python train.py --n_layer=11 --d_model=512 --n_head=8 --n_kv_head=8 --head_dim=64 --d_mlp=2048 --vocab_size=8192 --activation="gelu" --norm="layernorm" --norm_place="pre" --norm_eps=1e-06 --positions="learned" --qk_norm=false --attn_scale=0.125 --bias="none" --tie_embeddings=true --parallel_block=false --init="normal" --init_std_qkv=0.0198 --init_std_o=0.00421 --init_std_up=0.0198 --init_std_down=0.00421 --optimizer="muon_variant" --lr=0.0151 --lr_mult_o=1.5 --lr_mult_down=2.0 --beta1=0.95 --lr_head=0.00571 --grad_clip=0.5 --warmup_steps=200 --schedule="wsd" --decay_fraction=0.855 --decay_shape="linear" --final_lr_fraction=0.05 --batch_tokens=131072 --seq_len=1024 --doc_mask=true --train_tokens=590100000 --steps=4503 --dataset="wikipedia_en"
MLP neurons of a small language model. Each row is named by its layer, matrix (up: input weights) and neuron, and shows model dimensions 0-63. Each number is 50 + 15 x the weight over its row's rms, rounded and kept within 0 to 99.
A block is one neuron, or neurons of one layer that tend to fire together. After each block is what it responds to, as a language model described it from the Wikipedia text at the highest values.

L2.up770:64 35 47 57 41 48 63 66 34 44 43 35 57 28 59 47 29 45 26 18 40 87 37 67 22 52 50 60 75 47 69 41 44 55 50 46 59 73 46 74 41 59 26 38 73 30 25 41 28 47 43 43 42 55 44 39 65 33 42 37 39 46 19 28
L2.up1042:48 29 47 52 63 44 73 56 50 54 37 42 71 50 41 72 26 55 28 24 54 66 34 56 43 45 38 76 58 58 49 41 27 33 48 74 33 68 38 37 60 32 32 50 79 20 32 58 49 51 64 50 64 62 57 50 63 55 36 36 49 64 22 45
L2.up1203:47 44 48 47 70 44 53 65 22 55 33 46 72 33 34 57 20 61 26 20 25 69 29 68 41 51 24 36 73 75 50 24 34 39 29 62 38 43 53 63 36 46 45 68 69 59 10 67 45 34 65 33 44 36 56 40 53 70 63 62 36 81 49 58
L2.up1249:56 37 32 41 78 30 46 48 13 48 31 66 59 28 40 60 10 60 44 34 15 90 64 45 30 38 37 61 60 40 44 43 59 72 59 32 50 58 41 61 42 50 43 37 40 33 13 60 59 38 66 38 54 49 75 14 36 46 54 56 57 49 64 89
Spaces and word pieces in the middle of foreign-language titles, names and phrases, often right after de, du or za, as in "histoire généalogique de", "Kraszew-ski", "Ko-ro-sten".

L4.up364:09 56 32 57 38 19 41 73 45 47 41 49 55 32 63 71 59 65 72 32 35 41 47 54 26 26 38 28 25 25 63 34 28 62 67 68 68 64 29 28 45 57 52 38 54 60 39 12 72 53 41 26 35 41 36 74 36 51 47 54 61 57 75 61
The second newline of a blank line in Wikipedia markup, after tables, lists, headings or titles, just before a new heading or paragraph (==Charts==, In 1997).

L3.up126:62 41 47 39 47 48 53 64 69 34 47 55 52 56 36 33 53 59 69 56 35 76 69 60 47 65 65 88 45 47 54 50 18 40 58 54 41 40 71 76 43 39 91 74 24 31 77 46 49 31 70 41 36 61 63 64 69 46 31 14 30 37 47 33
L3.up716:35 20 49 38 37 50 71 52 61 65 70 51 68 47 54 48 45 69 63 51 38 81 88 41 55 62 57 52 56 28 49 15 45 67 75 54 36 27 40 29 64 53 45 77 73 45 54 76 39 77 56 40 30 56 49 39 76 43 48 45 51 46 65 56
L3.up1664:50 46 39 16 35 45 43 25 44 59 67 79 63 51 54 56 37 52 72 22 59 48 61 48 43 68 71 74 71 18 32 11 54 36 36 50 29 56 84 55 56 50 90 46 68 74 32 51 56 83 69 46 59 54 61 51 49 57 62 72 46 61 40 71
L3.up1877:52 47 57 53 21 46 58 73 70 45 62 52 49 42 41 51 47 44 41 51 49 28 49 35 66 47 64 64 79 29 29 50 60 40 36 26 62 46 68 39 31 57 58 61 52 45 31 77 59 21 65 53 64 55 57 61 66 72 36 40 45 51 38 76
Hyphens joining two words into a compound modifier, name or number, e.g. long-term, singer-songwriter, twenty-seven, COVID-19.

L3.up167:57 53 66 50 49 49 70 47 74 66 30 57 35 70 31 51 39 30 32 54 23 51 49 62 56 68 65 26 47 38 53 66 54 40 53 30 68 57 52 48 50 65 27 38 96 35 72 56 42 45 47 53 31 23 52 59 63 51 76 46 66 31 30 64
L3.up581:47 60 40 54 25 50 61 54 52 56 40 49 65 67 34 73 44 59 55 50 33 76 52 30 66 57 59 52 32 48 34 29 49 59 57 64 29 49 26 20 56 51 41 53 46 64 25 62 61 62 60 52 52 40 47 66 65 51 16 24 50 46 53 65
L3.up847:41 55 67 30 41 62 70 34 70 65 43 16 63 33 51 52 52 72 44 43 38 80 83 83 44 17 37 65 37 52 63 67 29 55 40 58 36 71 62 52 60 62 78 73 33 36 61 26 38 62 50 57 42 34 48 48 71 54 38 19 41 37 24 53
L3.up2010:67 55 59 54 56 45 54 45 45 53 69 41 76 77 53 69 78 63 42 44 42 45 60 22 52 29 34 50 60 54 62 32 44 48 60 55 76 42 50 35 42 47 31 67 57 46 42 60 59 38 54 56 65 65 70 51 38 57 48 39 45 54 47 69
Ordinals and unique-reference words right after "the", mostly in "X was the first/second…" claims, e.g. first, second, same, only.

L3.up4:60 31 38 49 52 56 48 36 40 71 28 50 59 65 71 29 54 12 65 65 67 64 48 55 43 41 58 58 43 52 55 42 41 56 56 74 57 28 42 06 39 61 60 53 29 70 85 42 34 51 59 34 59 16 39 56 42 80 37 62 38 51 32 14
L3.up774:38 51 68 64 57 72 34 69 59 30 49 35 49 54 40 72 57 77 58 38 18 40 28 69 74 44 47 24 11 51 58 58 23 69 54 79 35 48 08 38 49 49 73 40 54 50 33 16 83 51 37 57 31 28 33 28 52 48 35 40 31 61 61 38
L3.up1618:14 81 29 69 57 43 47 55 37 20 51 33 54 43 57 41 43 57 31 19 41 41 44 40 60 02 33 32 11 40 40 21 34 55 55 54 65 29 51 50 60 24 45 58 39 45 55 33 44 49 41 36 47 33 47 60 55 52 50 50 38 40 71 61
L3.up1736:25 51 27 63 36 50 65 56 35 25 73 47 52 17 56 36 48 51 69 47 33 43 34 56 68 26 60 46 42 58 48 60 22 40 50 69 49 40 47 53 52 68 48 26 56 58 55 31 84 56 52 29 49 27 65 66 37 40 48 65 48 49 56 65
The second newline of a blank line between Wikipedia paragraphs, just before a new paragraph or a heading such as ==Variants==, In, The.

L2.up288:66 43 59 21 51 49 58 29 38 66 42 53 74 54 62 60 68 50 78 36 49 48 51 74 74 75 37 55 52 47 22 61 61 49 36 30 76 40 39 32 46 65 35 54 47 62 48 53 39 35 39 72 99 63 38 71 53 38 27 53 63 23 61 38
L2.up544:45 51 34 44 72 68 51 36 33 53 62 40 53 55 44 34 68 51 53 43 25 31 38 56 38 36 43 41 90 23 51 42 72 58 33 42 30 69 52 49 38 68 52 56 55 55 53 41 51 34 26 35 37 27 25 57 38 33 33 43 76 31 21 62
L2.up1097:32 53 62 40 44 53 31 69 38 41 54 52 42 41 56 76 29 31 41 45 57 66 25 64 65 40 49 43 69 42 58 48 53 71 47 40 42 32 67 39 35 62 40 48 82 54 46 70 48 25 64 37 43 41 37 43 35 48 52 71 75 65 71 40
L2.up1169:27 28 73 37 52 46 45 76 40 54 63 28 39 47 34 45 15 41 60 66 38 63 14 45 77 53 43 48 83 59 47 42 64 78 43 59 47 56 52 27 16 62 45 58 41 46 76 42 42 50 63 57 55 37 48 32 58 46 41 51 41 71 61 45
Mostly the blank-line break that begins a new paragraph or section heading, plus paragraph-opening words like During, However, In.

L2.up214:41 40 24 60 44 54 44 36 25 72 26 52 41 53 32 55 76 59 42 62 47 40 40 14 48 38 64 50 57 31 37 31 31 25 50 64 30 69 65 69 45 50 89 47 51 79 38 45 54 37 29 33 53 39 50 33 38 55 50 30 62 24 47 44
L2.up1075:51 43 61 50 56 45 59 40 35 55 45 44 33 43 32 22 65 82 71 43 47 76 46 67 54 47 58 48 41 33 42 43 35 43 63 56 67 55 56 40 26 31 60 67 26 46 45 59 67 27 60 48 47 57 41 68 49 48 55 38 26 67 52 71
L2.up1127:35 43 32 43 48 53 42 56 38 55 26 59 68 63 53 55 35 41 66 59 51 34 77 48 56 68 52 53 51 35 53 16 26 48 42 57 40 71 44 76 33 56 61 77 59 72 42 64 39 74 34 52 33 65 32 52 43 00 49 43 46 53 51 43
L2.up1564:58 61 45 34 60 51 56 50 30 33 34 57 72 94 57 59 20 47 51 43 57 77 17 46 68 90 57 48 53 36 30 65 45 56 64 46 55 65 18 36 53 63 73 59 70 56 67 28 79 56 71 53 23 49 46 67 47 30 63 43 72 25 77 43
Function words and pronouns that open or continue a dependent clause mid-sentence, such as that, he, who, had, so, mostly in narrative and explanatory prose.

L4.up105:62 64 34 24 38 48 67 14 33 47 62 53 49 44 40 54 68 59 76 68 56 67 60 49 64 40 62 52 58 75 20 30 61 36 31 28 61 62 43 25 69 36 73 71 45 67 56 45 76 48 56 70 53 70 67 56 40 46 19 66 34 52 26 46
Hyphen tokens joining compound words, names and score ranges (close-up, Jackson-Hamel, 0-1), plus line breaks ending sentences or caption and table lines.

L4.up220:78 79 65 61 64 58 59 59 45 89 46 45 55 46 68 42 71 53 50 38 27 58 41 52 71 40 40 70 48 23 55 38 60 39 59 58 53 49 68 44 14 66 54 46 34 49 57 61 62 45 49 54 31 34 75 51 57 50 50 36 60 54 40 54
Ordinal endings and ordinal words like 13th, 63rd, eighth, third, second, often after "the"; weaker on table pipes and other adjectives.

L2.up289:62 35 51 87 87 59 67 33 51 51 26 52 35 35 30 50 48 44 42 65 61 62 34 54 47 15 34 27 43 62 47 25 61 54 60 56 56 54 59 65 50 74 69 44 57 50 42 42 44 57 36 42 25 34 47 60 41 58 24 44 76 28 56 38
L2.up899:81 86 58 58 29 46 64 46 73 52 30 49 59 69 49 43 67 55 43 50 45 56 56 33 29 47 48 40 53 47 45 60 38 63 53 43 50 56 64 65 57 56 58 67 72 29 42 68 72 47 57 54 42 60 46 27 57 75 54 32 47 68 57 35
L2.up1901:62 77 71 41 78 55 51 54 74 83 32 59 57 30 21 54 32 45 43 30 53 39 40 54 72 30 37 43 65 38 38 24 45 61 65 37 44 54 64 33 48 50 53 60 45 56 48 68 50 50 54 39 45 54 32 22 58 18 30 68 93 37 57 76
L2.up1906:48 81 54 34 40 43 26 65 45 70 15 46 63 45 47 68 42 52 62 55 63 68 42 28 38 26 38 25 32 41 24 42 58 49 39 18 19 80 44 33 66 51 61 66 37 41 57 56 64 65 67 29 27 76 36 25 29 61 52 61 41 83 61 43
Ordinal and ranking words after "the" or "his", such as first, second, third, final, last, -est, and -th/-nd endings.

L2.up537:61 37 64 31 37 47 65 73 71 53 77 45 45 58 50 65 99 58 41 72 42 55 64 39 54 59 58 72 34 83 17 44 62 43 22 29 38 72 34 71 54 23 69 65 55 70 46 47 54 41 62 40 59 73 44 44 62 40 34 49 44 47 52 59
L2.up769:58 72 49 46 51 57 39 66 63 46 51 38 63 34 45 45 53 73 37 38 79 29 45 53 54 85 37 37 65 45 66 43 37 40 56 36 38 62 36 56 65 50 70 43 48 52 62 35 54 62 34 38 60 57 74 30 57 48 43 64 33 64 28 62
L2.up835:54 46 45 37 26 57 49 41 55 53 37 63 46 40 12 51 69 28 69 66 60 34 85 33 40 77 64 63 55 47 23 30 68 59 42 28 31 48 46 36 60 44 51 53 57 71 20 49 40 44 28 05 55 34 57 77 68 52 56 50 13 32 30 45
L2.up1859:72 60 63 26 72 31 56 60 44 85 30 69 31 72 63 33 84 64 66 32 51 48 25 27 39 67 61 69 10 67 38 40 47 46 14 39 24 71 50 36 36 56 54 63 41 71 43 70 42 46 62 58 78 57 56 60 67 34 39 53 42 59 41 59
The hyphen character inside compound words and codes, as in COVID-19, fast-paced, long-time, All-Star and DD-114.

L4.up728:73 49 35 67 69 34 41 40 43 17 52 74 62 61 62 57 40 42 39 40 42 41 56 79 24 44 66 35 36 59 65 56 51 46 67 85 58 61 20 52 31 62 63 35 63 78 63 72 30 27 47 45 29 75 50 41 44 43 45 28 51 56 42 57
Prepositions and conjunctions such as of, whether, for, on that open a noun or verb's complement mid-sentence in descriptive prose, e.g. "aspects of", "questions whether", "known for".

L3.up177:25 41 70 33 45 59 61 33 22 22 29 64 45 34 55 26 36 51 42 46 23 58 36 65 66 50 36 45 37 52 63 32 71 50 56 46 60 69 60 38 36 39 67 60 66 53 53 36 50 41 74 41 43 56 41 15 38 23 61 60 55 72 51 24
L3.up430:30 64 45 35 45 42 58 42 43 37 24 55 24 25 58 59 24 54 31 53 29 55 35 42 53 44 35 51 52 59 50 33 50 57 58 41 43 71 39 72 39 34 44 76 56 44 23 51 48 27 99 37 15 08 64 27 37 31 33 31 54 44 47 28
L3.up1235:69 41 62 76 42 31 53 39 42 28 47 56 60 47 55 60 49 60 37 46 79 54 14 50 43 49 60 63 46 60 65 50 56 40 59 44 71 44 62 74 65 41 49 56 58 61 21 55 34 52 64 44 37 51 74 66 49 41 57 50 43 40 59 26
L3.up1802:38 54 40 35 46 41 74 46 19 34 53 51 72 42 50 35 41 50 43 52 08 64 51 63 44 68 52 56 35 51 56 17 55 58 51 32 38 58 59 75 47 28 41 69 48 50 36 56 56 58 69 16 56 42 66 48 42 55 64 42 40 49 35 50
Short function words and word fragments inside non-English titles and names, mostly French, Dutch, and Portuguese, e.g. et, les, der, na, el; sometimes English word pieces.